MLP neurons of a small language model. Each row is named by its layer, matrix (gate and up: input weights; down: output weights) and neuron, and shows model dimensions 144-207. Each number is 50 + 12 x the weight over its row's rms, rounded and kept within 0 to 99. A neuron's up and down rows have the sign that makes its largest values positive.
After each neuron's rows, "fires before" lists the tokens most often just after its 100 highest values on Wikipedia text that the model never trained on; "fires after" lists the tokens most often just before its 100 highest values on Wikipedia text that the model never trained on.

L2.gate231:50 25 53 46 57 30 52 43 53 74 51 58 43 34 47 29 48 62 36 54 54 57 21 36 56 57 69 34 26 60 34 47 61 33 75 41 53 50 54 38 38 53 48 53 61 35 42 31 45 58 47 80 43 41 46 43 31 53 37 70 55 40 37 21
L2.up231:52 33 32 53 56 63 27 36 41 52 67 70 47 57 59 41 51 61 57 23 62 37 35 66 68 71 58 38 54 28 35 69 78 29 63 70 44 54 50 52 48 53 36 65 45 54 65 50 58 45 63 63 48 46 34 45 58 53 31 43 36 58 67 51
L2.down231:50 60 66 50 57 49 58 45 23 52 49 51 39 53 45 44 49 07 41 65 54 37 47 61 65 54 54 42 50 57 46 50 38 54 50 61 68 50 60 38 56 35 84 46 58 51 51 43 39 47 49 61 38 33 47 41 56 80 70 45 50 49 56 38
fires before: "|", "|---|---|---|---", "|---|---"
fires after: " |"

L2.gate248:46 85 47 39 62 48 65 54 35 59 67 65 68 66 56 77 66 23 56 29 51 35 51 56 50 30 61 50 52 63 34 33 45 34 47 55 47 49 61 33 75 51 45 43 44 59 62 53 52 46 42 49 57 34 65 25 51 40 34 59 39 52 50 49
L2.up248:36 47 46 42 43 55 23 41 66 48 73 52 63 55 48 28 49 32 47 38 54 65 61 57 67 50 73 56 54 67 72 50 56 33 53 26 47 51 35 56 55 56 70 39 43 53 61 56 58 64 45 56 32 43 47 40 49 39 60 45 46 63 75 46
L2.down248:63 61 63 51 60 52 65 40 64 53 61 61 56 36 67 57 61 50 56 10 60 29 59 57 51 43 58 37 62 58 26 50 53 57 53 54 71 34 52 31 47 75 45 51 54 54 67 54 52 31 44 64 57 51 62 32 50 43 51 71 67 48 53 53
fires before: "9", "0", "4", "5", "8", "7"
fires after: " 18", " in", "|", " August", " October", " January"

L9.gate537:42 49 55 47 44 40 66 46 53 44 49 56 64 28 61 49 60 56 56 61 44 25 59 56 53 44 49 45 49 58 58 38 49 56 54 44 49 39 55 40 36 49 61 58 41 41 75 45 64 27 51 29 54 58 37 36 75 50 51 53 69 38 50 48
L9.up537:27 48 58 45 67 47 59 40 51 54 45 44 57 46 55 74 47 50 64 17 59 40 56 30 54 49 35 57 39 67 35 45 45 55 75 52 54 41 25 54 51 42 49 46 61 44 37 19 59 23 37 46 41 66 44 46 48 49 60 54 61 34 54 45
L9.down537:50 50 53 40 79 55 58 56 54 52 31 43 38 61 48 51 44 58 52 42 57 50 45 61 45 63 47 69 54 50 62 36 75 57 54 69 38 44 64 56 40 68 43 47 57 49 41 46 50 35 55 41 64 28 38 56 55 47 83 59 71 50 52 35
fires before: " 199", " 4", " 3", " 2", " 7"
fires after: "\n", "\"", "ric"

L2.gate282:69 57 44 47 68 39 38 51 44 49 31 57 72 49 46 54 35 71 43 23 48 48 56 57 61 37 55 45 39 48 60 66 39 47 42 56 62 68 41 28 32 47 41 53 52 40 69 70 35 59 50 50 36 53 70 32 37 65 53 49 59 39 51 61
L2.up282:73 41 60 43 58 52 55 46 39 44 54 53 66 36 48 41 69 41 30 35 59 46 81 52 64 47 52 37 52 64 45 55 47 30 64 55 54 56 41 75 42 61 34 42 53 48 67 72 44 48 49 43 45 43 40 46 33 44 50 57 37 63 47 61
L2.down282:55 65 65 33 49 45 37 40 36 35 69 56 49 50 62 50 79 52 35 45 67 65 66 50 32 32 85 35 39 67 58 43 52 63 56 46 55 34 55 80 60 46 61 44 59 58 56 66 42 44 37 24 57 58 33 49 37 35 60 41 60 53 32 53
fires before: "7", "4", "9", "6", "3", "00"
fires after: ",", " the"

L9.gate356:42 68 53 31 51 51 53 22 74 48 30 59 48 70 34 58 34 57 63 38 62 31 55 49 38 41 42 34 20 47 52 62 32 45 77 38 52 46 52 47 75 16 53 45 62 55 39 52 52 73 44 55 45 39 35 63 55 61 45 36 52 63 58 43
L9.up356:37 48 51 55 50 53 45 28 41 66 54 31 38 65 36 72 45 71 36 48 46 60 46 50 65 37 59 51 40 60 53 55 33 60 56 47 44 51 52 52 69 57 40 55 55 19 49 56 48 60 66 52 23 53 36 53 57 49 37 59 53 62 43 62
L9.down356:37 48 34 55 59 58 48 48 43 64 35 41 28 43 46 54 45 51 46 54 59 54 41 49 47 55 73 40 42 80 29 36 51 57 59 39 56 60 61 32 48 51 42 53 50 70 48 69 68 57 67 33 36 55 73 47 34 63 48 67 68 19 49 64
fires before: "ral", "re", "ople", "er", "ury", "ry"
fires after: " C", " c", " the", "th", " of"

L3.gate866:27 51 48 44 44 52 60 36 61 34 62 58 56 46 55 50 47 42 70 33 50 34 54 42 41 36 70 50 54 58 49 39 68 66 43 59 61 48 33 69 47 60 47 34 47 44 61 43 78 34 51 38 40 68 54 18 45 49 42 31 62 60 58 39
L3.up866:61 46 73 63 69 57 71 51 56 61 67 50 60 27 57 24 40 56 64 60 45 66 40 60 52 41 39 21 42 54 58 51 55 61 63 55 50 49 50 43 72 43 59 53 33 53 40 52 64 49 60 43 40 46 50 36 61 26 58 44 56 45 28 52
L3.down866:63 42 37 51 51 41 44 62 18 30 62 60 44 69 44 58 42 52 42 58 58 54 45 59 35 26 69 26 49 60 32 67 19 60 32 52 55 32 29 63 22 40 68 56 60 55 56 36 26 47 58 35 48 56 39 37 42 51 58 50 59 53 45 53
fires before: "0", "1", "2", "19", "9"
fires after: " 1", " 3", " 4", " 2", " 6"

L8.gate193:53 45 37 47 55 53 39 39 23 45 55 58 71 51 45 51 24 38 25 44 48 47 45 53 51 27 52 43 44 50 59 63 66 36 37 47 42 31 52 51 52 26 48 54 52 26 51 62 53 65 53 65 65 52 27 49 55 62 46 59 48 24 44 39
L8.up193:52 36 66 63 32 55 52 69 57 52 52 56 70 46 48 47 52 49 65 53 76 39 48 57 59 35 43 31 56 48 55 42 67 37 50 54 36 45 50 20 58 61 59 60 51 53 60 45 65 56 42 54 47 46 46 33 63 44 58 56 66 38 59 51
L8.down193:40 42 48 46 38 40 46 52 59 56 61 31 52 65 52 40 50 63 38 66 47 33 54 62 63 47 43 54 49 79 39 62 44 43 54 60 56 27 49 62 36 64 61 18 37 44 46 42 49 35 52 40 46 31 45 41 49 75 48 59 77 39 40 50
fires before: "-", " |", "|", "\n"
fires after: " |", "|", ")", ";"

L3.gate683:69 41 50 38 49 57 65 58 35 41 47 50 44 32 63 53 47 43 54 65 35 59 29 61 47 52 41 53 55 50 44 58 21 35 47 58 49 42 49 53 68 45 50 57 51 55 56 77 61 63 51 59 45 43 41 46 36 77 49 60 39 41 47 49
L3.up683:48 52 55 58 58 25 55 34 45 39 61 64 43 27 66 26 55 76 50 32 41 48 34 46 44 46 55 46 50 41 37 46 58 37 43 49 69 54 41 53 65 54 71 52 53 46 78 38 53 58 63 52 63 41 71 51 64 53 74 52 42 41 51 54
L3.down683:50 40 59 59 54 52 56 56 54 51 70 34 55 68 67 32 58 53 26 37 35 52 44 48 61 52 55 42 51 72 78 57 56 51 48 54 38 55 43 46 25 47 64 82 42 58 28 52 39 64 56 59 44 47 56 49 58 59 34 64 40 33 58 50
fires before: "ing", "ish", "e", "er", "ings"
fires after: " bu", " B", "u", " s", " w", "gan"

L7.gate500:43 63 43 64 47 38 56 44 49 55 46 47 57 61 48 53 46 44 48 51 54 42 33 49 59 47 63 43 33 38 46 27 58 58 42 58 63 63 63 49 46 51 34 18 69 56 62 58 57 60 57 62 54 49 71 42 59 46 43 27 50 36 52 28
L7.up500:45 59 57 40 58 53 25 13 40 45 49 59 51 47 40 48 59 54 67 57 86 59 59 46 57 44 66 46 32 51 49 60 52 39 23 35 65 54 58 53 42 43 24 57 43 38 54 34 62 33 40 19 54 60 59 42 47 41 50 63 43 41 49 46
L7.down500:47 62 54 53 51 78 43 57 48 45 64 63 46 55 61 51 21 49 37 45 39 47 32 74 50 56 46 58 44 27 46 18 42 42 54 60 53 59 42 55 51 44 54 33 62 66 53 46 34 52 63 56 49 40 63 51 60 54 44 39 45 57 60 47
fires before: "ly", "n", "th", " l"
fires after: " e", " E", "E", " w"

L3.gate833:68 52 39 63 33 45 61 42 55 53 43 52 55 55 40 67 51 48 45 49 28 46 43 42 55 58 50 61 62 61 71 44 41 55 45 34 47 54 57 50 46 47 47 51 55 66 60 50 46 56 59 44 48 49 57 32 42 50 50 35 62 35 43 27
L3.up833:40 83 35 43 31 36 46 40 48 35 48 70 40 34 61 57 43 51 67 49 58 55 36 51 42 47 78 21 41 46 64 47 32 49 27 47 52 48 54 47 45 54 39 25 38 55 41 64 36 43 52 52 62 41 48 54 43 49 43 38 50 52 49 45
L3.down833:45 60 50 48 51 63 39 65 67 35 57 37 64 44 37 55 53 70 42 38 48 49 72 71 46 47 53 64 57 47 41 75 58 42 32 43 61 50 62 54 57 71 42 41 37 34 55 55 46 50 44 49 26 55 52 48 40 38 35 30 50 49 68 61
fires before: "ly", "n", "op", "th", " of"
fires after: " e", " de", " E", " De", "op", "ro"

L5.gate446:34 20 26 51 46 64 32 26 56 48 56 40 62 55 36 58 50 62 68 48 38 51 64 65 69 55 64 36 54 60 59 42 45 38 60 39 32 61 56 37 69 44 33 40 48 48 47 50 37 45 49 68 45 46 57 55 52 37 50 55 53 41 54 64
L5.up446:40 39 49 33 45 66 45 46 53 56 45 58 38 48 46 60 50 51 51 57 33 43 33 64 50 55 52 44 66 55 61 49 35 54 59 35 59 36 43 46 61 49 33 41 55 47 41 64 42 47 41 42 51 45 42 81 53 33 49 59 39 57 48 52
L5.down446:52 45 50 59 66 38 62 71 44 31 52 64 36 49 44 72 44 38 38 47 65 49 68 39 43 31 48 53 50 64 42 35 70 52 51 60 37 41 62 47 67 51 52 50 33 44 18 35 45 60 65 56 63 79 61 36 30 57 48 67 46 46 44 55
fires before: ",", ")", ":", "\n", ".", " |"
fires after: "9", " 199", " 201", " 202", " 200", "2"

L9.gate93:53 64 51 53 32 64 70 57 31 44 39 42 51 57 53 34 55 51 45 59 60 41 47 49 40 45 56 64 34 40 41 43 85 36 48 40 36 57 49 41 27 39 69 50 20 61 50 43 48 44 54 70 55 55 30 26 52 33 43 48 69 47 23 22
L9.up93:44 36 35 29 48 50 68 55 65 56 52 37 77 51 61 49 53 51 50 36 42 52 53 33 56 45 43 52 64 42 22 49 45 33 56 52 51 55 74 50 37 61 23 49 63 56 48 43 52 53 58 35 39 69 40 48 54 54 56 57 71 59 68 45
L9.down93:46 53 53 25 42 41 58 57 63 51 41 58 25 61 60 63 40 41 44 66 35 46 49 35 30 22 55 29 60 57 41 61 47 46 36 59 61 59 47 74 45 55 64 56 48 38 54 61 49 47 41 66 45 39 50 71 40 52 53 66 36 42 38 50
fires before: "\n"
fires after: ".", ")."

L8.gate98:48 44 73 51 41 31 65 47 47 68 44 65 60 53 56 67 38 58 67 51 36 43 57 42 60 59 53 85 57 35 58 33 54 42 51 31 68 39 45 56 44 57 53 46 44 51 60 60 49 58 49 35 74 59 54 60 69 41 53 62 55 36 53 52
L8.up98:40 62 56 50 57 35 31 59 62 38 32 66 61 36 54 46 56 77 49 42 44 43 48 58 66 46 66 42 70 53 52 69 49 47 79 43 70 49 52 55 49 47 30 77 39 51 52 44 51 53 57 60 61 51 70 33 60 39 51 40 57 58 66 50
L8.down98:62 50 50 47 37 20 52 53 52 62 28 54 34 41 47 47 36 63 60 51 37 40 65 65 43 22 62 52 68 43 54 65 44 29 48 43 53 57 33 34 35 58 50 57 51 31 51 65 51 47 40 49 62 43 50 60 48 26 60 40 63 54 51 49
fires before: "ct", "ction", "ly", "g", "ch"
fires after: " st", "st", " pro", "x", " b", "ed"

L6.gate90:99 46 73 52 32 45 58 53 54 70 60 37 40 60 52 55 50 52 44 47 60 28 61 60 44 36 35 17 56 56 45 36 62 57 37 46 54 69 66 70 53 42 51 43 46 48 62 42 59 49 53 32 51 53 49 40 47 49 36 44 53 53 56 56
L6.up90:59 62 53 42 32 54 52 61 48 66 63 46 65 48 34 38 47 40 57 50 44 57 47 14 48 76 47 49 63 70 63 55 64 51 43 39 56 51 59 77 51 54 38 49 62 49 47 50 73 46 39 26 50 49 60 51 45 34 71 72 56 52 48 35
L6.down90:32 85 53 52 59 45 38 59 41 54 39 67 77 36 37 48 47 59 18 50 33 51 55 60 56 45 29 53 56 50 27 50 42 53 51 42 39 43 44 50 54 32 36 60 49 27 56 59 60 64 72 44 45 47 49 45 60 43 44 55 26 58 36 52
fires before: "les", "ac", "ist", "ch", "ge", "our"
fires after: " Ch", " ch", " L", " F", "F", " pro"

L5.gate703:31 44 61 41 48 54 36 42 61 61 58 48 60 58 27 45 52 45 48 51 40 45 59 61 46 31 56 55 60 50 41 46 48 47 60 61 64 45 45 23 50 44 67 54 39 69 46 28 25 49 49 47 40 41 51 48 62 39 54 49 63 62 42 49
L5.up703:49 50 30 41 57 54 68 60 38 29 59 47 59 44 44 43 59 60 78 53 63 63 47 64 62 30 79 49 22 45 69 59 43 60 40 34 44 59 53 38 51 48 57 36 47 62 60 17 56 40 55 36 23 52 40 46 43 43 43 34 48 58 52 56
L5.down703:19 43 35 45 50 60 51 71 59 46 65 56 55 47 41 57 44 59 28 63 46 36 51 47 41 52 35 71 43 62 60 59 47 53 37 60 56 44 67 77 39 58 57 37 70 52 63 51 26 68 38 51 50 43 71 60 35 60 30 70 32 51 49 51
fires before: "v", "p", "al", "a", "ment", " to"
fires after: "e", " t", " T", "t"

L2.gate791:45 36 31 56 71 47 39 51 75 33 45 64 55 59 62 35 40 57 63 42 48 44 45 57 48 50 74 50 65 47 42 39 42 47 46 34 57 59 53 46 43 56 54 59 58 20 25 38 31 53 59 45 36 50 66 60 43 37 45 59 44 37 49 57
L2.up791:51 52 34 47 54 57 35 72 37 55 55 70 60 62 44 53 59 54 39 27 60 60 46 46 45 43 60 56 37 46 74 40 39 54 48 38 59 56 66 24 41 52 49 54 52 51 38 42 59 75 17 66 54 41 65 59 12 64 48 52 62 42 76 35
L2.down791:55 21 57 49 71 56 65 58 72 29 52 47 62 53 42 54 24 60 47 30 56 60 31 56 47 72 43 46 41 54 46 36 79 41 50 48 59 38 58 63 52 27 34 75 35 24 44 77 40 59 41 52 50 64 59 49 57 49 63 53 51 51 59 44
fires before: "ction", "ed", "ct", "ing", "ia"
fires after: "ro", " pro", " Pro", " c", " ro", "em"

L3.gate629:48 31 30 40 39 44 61 57 53 35 61 56 53 44 62 43 53 66 48 58 42 68 54 35 45 50 53 37 24 41 59 53 60 58 53 61 66 43 62 59 43 54 50 59 51 36 62 64 68 49 74 56 53 55 58 56 51 64 57 41 61 60 60 68
L3.up629:56 41 34 46 41 46 45 65 29 43 55 37 50 38 32 47 66 57 78 46 49 57 48 48 63 46 47 34 38 35 61 24 50 63 47 61 58 35 53 35 67 59 55 54 56 50 64 59 76 41 62 49 31 51 46 60 40 59 59 50 57 51 37 46
L3.down629:64 40 59 24 63 50 50 30 55 35 75 37 59 68 54 56 38 57 40 57 52 74 42 62 37 32 37 47 67 62 50 36 50 53 23 62 41 55 60 56 42 33 64 79 43 48 44 25 53 41 50 57 57 52 64 53 41 66 41 68 52 56 63 66
fires before: "19", "2", "9", "0", "in", "7"
fires after: "1", "7", " M", "4", " At", "9"

L9.gate519:35 56 47 37 44 49 70 48 48 60 40 75 71 55 37 49 47 77 60 30 48 42 62 49 56 45 48 89 52 33 18 44 54 40 53 46 48 66 32 53 47 53 38 37 71 49 49 61 56 36 36 72 70 50 43 46 56 36 57 68 43 40 61 61
L9.up519:53 41 51 48 49 26 46 58 48 36 41 55 54 63 62 68 59 56 47 57 48 51 44 44 41 38 46 67 35 48 77 74 41 41 65 39 60 61 48 50 38 73 64 53 52 30 41 39 46 51 19 48 47 38 50 53 36 39 53 65 62 40 56 61
L9.down519:62 30 35 34 23 61 45 68 58 43 46 53 37 58 79 38 27 49 42 53 42 30 40 61 56 44 73 42 43 67 52 37 40 39 51 25 72 65 55 67 53 57 64 61 57 39 64 78 41 54 48 41 43 55 41 54 35 38 45 55 49 66 38 64
fires before: "ction", "ct", "g", "ced", "ce", "c"
fires after: " pro", "st", "n", " y", " Pro", " Y"

L6.gate643:46 58 34 66 44 49 53 34 47 49 44 31 74 57 55 36 42 48 66 67 57 50 31 43 53 45 50 28 51 35 25 62 48 28 51 42 37 34 30 54 76 54 61 33 53 49 36 19 57 53 71 40 52 52 22 42 74 45 61 53 46 48 49 21
L6.up643:41 56 49 71 50 64 42 41 48 51 49 45 37 52 48 74 40 52 63 45 42 56 58 38 36 59 60 70 54 48 56 58 57 58 78 60 55 42 46 61 56 55 90 50 87 41 60 47 49 52 57 75 60 71 61 42 72 32 73 48 51 49 66 37
L6.down643:42 44 26 26 48 40 50 47 67 50 58 39 60 50 47 26 57 52 45 53 63 42 37 71 72 39 58 43 50 49 57 51 31 34 43 35 33 46 45 77 51 51 52 37 40 60 45 44 34 46 39 46 34 54 34 48 50 55 39 31 57 63 64 68
fires before: "|", "\n", "-"
fires after: " |", ".", "5", ")"

L2.gate383:49 58 32 34 63 66 47 51 79 49 57 55 39 69 23 60 53 58 47 59 54 50 49 63 49 46 50 52 23 71 60 26 69 40 37 58 25 30 67 65 56 48 57 50 65 43 64 65 44 48 71 51 42 56 47 71 56 52 46 46 58 45 41 54
L2.up383:44 44 40 25 22 59 48 65 45 59 43 54 56 42 49 46 58 49 61 42 55 53 46 50 56 82 48 44 50 47 51 34 60 44 60 41 60 43 41 53 56 50 58 64 61 31 57 53 48 59 51 61 51 53 45 72 45 58 45 50 65 46 46 47
L2.down383:43 55 51 66 43 46 20 51 48 40 54 63 51 48 56 41 70 40 50 64 34 56 46 52 56 45 47 59 51 56 45 49 55 70 51 46 55 25 61 60 41 47 47 51 49 26 58 27 38 51 47 73 65 65 51 67 57 35 41 46 47 41 43 51
fires before: "\n", " |", " I", ":", " ("
fires after: "4", "7", "2", "5", "8", "9"

L5.gate409:58 50 49 49 50 42 68 52 52 37 44 70 67 49 56 53 51 62 51 55 39 63 50 56 66 34 41 39 62 44 66 59 61 62 44 44 37 29 59 41 59 38 38 43 55 51 28 61 55 44 61 53 34 57 45 44 53 60 44 30 33 43 50 46
L5.up409:49 52 44 32 29 36 77 64 38 50 66 61 53 29 50 43 68 72 62 57 48 47 50 73 70 63 59 48 72 61 45 49 53 39 50 24 25 47 52 51 61 44 41 64 85 72 47 41 41 48 56 56 51 51 50 66 51 36 49 36 12 47 64 25
L5.down409:46 51 54 64 37 47 41 47 43 29 52 39 50 56 36 36 40 51 55 63 53 36 33 67 55 58 35 49 81 35 20 39 47 56 69 21 45 52 60 38 25 50 47 63 53 51 49 57 58 32 44 60 49 29 57 43 38 67 48 56 64 48 54 61
fires before: "all", "ith", " 201", " 198", " 202", "in"
fires after: " S", " s", " ad", " 21", " 3"

L3.gate777:49 58 47 27 45 50 45 21 49 28 71 44 64 50 46 50 66 69 29 26 51 37 61 37 62 50 52 52 67 45 43 44 53 40 44 50 36 70 57 54 42 63 60 52 36 49 48 31 59 46 47 48 54 67 47 50 49 62 56 42 43 59 46 54
L3.up777:44 56 57 39 56 51 65 57 31 38 47 45 62 43 57 30 54 71 39 50 37 76 37 25 77 58 43 50 43 39 49 35 49 57 55 53 45 44 39 43 40 50 32 39 54 43 67 53 39 49 46 64 34 60 53 60 43 62 61 47 55 47 57 53
L3.down777:36 53 54 49 54 43 46 68 66 62 53 58 20 70 46 79 16 47 66 87 72 36 45 60 31 53 51 54 49 46 61 63 40 42 56 39 47 52 37 52 69 41 56 67 62 41 60 60 41 28 48 54 48 29 39 41 52 40 52 73 46 61 50 50
fires before: ")", ",", " |", "\n", "),", "–"
fires after: " 201", "20", " 202", " 200", "200", "2"

L5.gate2:49 37 59 75 63 47 31 44 51 51 40 43 35 56 51 53 68 66 43 39 43 51 47 55 71 57 68 37 47 59 45 35 59 73 54 65 50 49 67 47 69 52 36 67 45 58 69 51 75 49 42 74 56 50 66 33 64 43 44 37 57 55 38 56
L5.up2:59 37 54 75 41 37 32 38 69 50 51 25 49 54 72 64 75 70 66 57 29 49 48 48 38 33 45 42 51 55 59 35 44 57 54 62 46 56 54 43 59 48 47 57 60 45 58 38 70 37 18 49 51 61 65 45 63 64 53 51 43 32 31 60
L5.down2:47 65 42 42 60 23 78 54 53 39 37 68 31 34 48 54 20 32 33 52 47 49 63 58 42 51 57 44 61 32 37 64 51 33 54 46 54 48 43 36 40 61 37 45 29 49 61 59 47 57 63 60 53 59 63 58 46 45 51 59 56 49 49 36
fires before: " |", "–", ".", ",", "2", "4"
fires after: " |", " 7", " 13", " 201"

L5.gate486:47 66 35 51 39 68 35 30 68 40 48 41 43 41 52 43 58 58 22 53 54 52 51 44 59 38 62 24 58 64 36 73 43 60 54 67 29 35 70 51 43 42 41 48 55 37 39 43 48 61 51 39 45 52 60 36 23 54 70 42 46 40 66 57
L5.up486:32 60 37 54 45 37 48 44 51 40 60 50 50 75 46 64 50 73 46 49 38 56 52 53 47 61 59 56 49 47 40 31 56 43 50 52 63 42 40 36 27 53 62 41 37 44 81 63 60 53 59 65 57 64 45 56 67 75 46 61 63 64 49 53
L5.down486:50 23 32 54 45 52 50 54 72 62 57 64 53 56 58 62 57 71 38 58 56 52 60 68 55 40 43 31 37 58 61 64 48 56 53 46 34 38 47 53 69 47 49 49 41 60 76 59 58 59 62 64 50 61 59 24 46 48 59 43 58 40 40 61
fires before: " |", "–", ":", ")", ",", "4"
fires after: " 201", " 200", " 199", " 202", " 198", "2"

L3.gate305:48 66 47 93 46 62 55 66 43 36 48 51 48 41 80 48 36 40 69 49 39 64 51 46 41 45 33 44 70 66 43 47 46 48 36 60 49 69 42 77 71 51 37 67 62 39 57 58 59 54 65 54 40 30 58 35 44 25 41 51 38 49 59 57
L3.up305:67 50 75 79 53 73 64 46 64 38 78 45 49 46 59 67 19 51 47 51 55 57 52 52 39 44 51 41 58 54 59 44 57 22 54 51 53 39 52 66 50 58 34 44 59 48 38 34 60 66 57 44 53 43 41 37 43 25 42 51 69 55 67 46
L3.down305:66 46 56 58 51 46 40 57 55 35 79 53 36 72 37 22 83 41 56 54 41 70 43 53 54 35 52 40 26 54 56 71 35 38 57 62 42 40 51 55 26 35 61 53 52 41 58 52 35 33 47 48 57 60 64 43 35 48 43 63 70 50 58 40
fires before: "0", "1", "2", "3", "4"
fires after: " 1", " 3", " 4", " 2", "\n ", "\n"

L7.gate230:43 52 15 42 45 49 39 55 44 59 60 26 49 58 50 64 50 47 58 57 56 46 50 54 50 53 66 40 38 47 56 45 65 49 60 52 47 40 34 57 76 51 64 26 68 40 55 43 49 46 56 56 31 40 34 52 34 55 58 57 19 52 66 18
L7.up230:40 42 42 44 33 44 57 33 39 46 34 22 61 52 60 35 58 53 73 43 52 43 72 38 46 62 71 49 47 51 48 51 70 53 75 52 54 44 39 41 68 66 52 46 55 45 33 60 54 55 52 39 44 56 12 63 52 61 64 50 57 48 39 61
L7.down230:52 48 37 41 40 53 49 42 47 56 48 23 53 43 74 39 49 33 71 44 56 37 51 52 53 46 47 53 51 57 48 50 77 31 57 48 62 40 37 36 44 53 41 37 65 42 61 36 30 46 32 38 26 50 39 42 48 51 50 33 51 62 48 42
fires before: "|"
fires after: " |"

L7.gate340:45 63 43 45 33 53 44 35 61 54 57 24 51 49 65 24 48 37 58 73 44 42 50 53 52 45 48 34 51 51 55 55 70 57 61 66 30 43 20 51 72 48 39 41 54 55 55 51 15 49 85 18 53 44 35 40 48 58 50 46 30 58 61 38
L7.up340:54 60 41 24 40 46 42 42 59 25 59 38 74 63 89 47 48 44 53 44 32 23 48 36 57 55 52 53 28 59 76 53 55 68 69 68 54 46 48 53 51 55 28 71 63 35 55 56 54 51 43 69 46 33 56 63 49 70 37 42 79 57 60 39
L7.down340:52 51 56 38 30 45 44 54 45 71 46 65 62 64 62 42 37 32 54 50 76 40 36 64 58 45 44 53 46 53 65 40 49 55 38 57 56 79 67 54 56 38 62 40 44 51 69 55 32 46 56 59 43 43 40 56 60 65 52 40 38 65 63 62
fires before: "|", "\n"
fires after: " |"

L7.gate622:63 57 66 40 32 35 47 44 44 40 39 61 45 72 51 32 43 54 72 57 50 43 52 35 40 33 47 68 30 72 24 42 39 18 54 52 34 57 46 70 64 31 38 19 48 34 57 45 46 53 48 61 45 50 61 37 44 39 45 59 50 49 53 53
L7.up622:67 50 18 39 45 38 46 50 34 51 62 44 66 49 45 54 61 51 47 45 41 65 51 42 48 48 43 23 47 65 42 36 39 48 52 62 55 60 47 60 59 47 33 36 43 42 41 44 47 38 43 54 38 71 41 34 43 52 70 42 58 45 47 24
L7.down622:47 59 68 52 43 57 58 45 54 69 50 50 63 39 57 66 56 44 53 52 57 60 57 64 61 57 54 70 46 53 58 40 60 32 50 38 48 36 44 53 50 26 51 34 71 53 56 27 56 37 59 46 62 63 41 59 73 53 39 62 58 66 54 53
fires before: "ist", "ac", "les", "ice", "is", "ch"
fires after: " Ch", " ch", "h"

L7.gate447:48 52 40 34 49 43 55 45 60 37 37 60 62 50 55 44 57 69 59 71 47 39 52 41 41 60 52 62 43 68 48 49 52 46 62 47 50 66 62 36 58 22 51 45 53 63 60 51 55 63 60 43 49 48 36 58 63 34 66 51 55 61 64 51
L7.up447:69 43 68 15 51 29 50 53 43 76 52 57 51 46 57 57 63 50 66 73 63 35 54 26 54 56 35 55 34 51 53 53 87 48 56 38 96 42 44 65 48 29 41 62 65 45 48 65 47 77 57 40 46 31 40 62 50 49 57 41 41 28 58 53
L7.down447:48 50 56 21 55 43 53 51 69 32 38 40 35 59 38 57 41 47 51 57 45 50 54 53 48 51 53 33 44 48 08 45 46 52 74 20 67 38 39 57 42 54 39 20 72 44 60 52 41 67 65 52 48 48 64 23 57 44 46 60 58 67 65 57
fires before: "re", "er", "a", "ific", "ral", "or"
fires after: " C", "i", "h", "c", "z"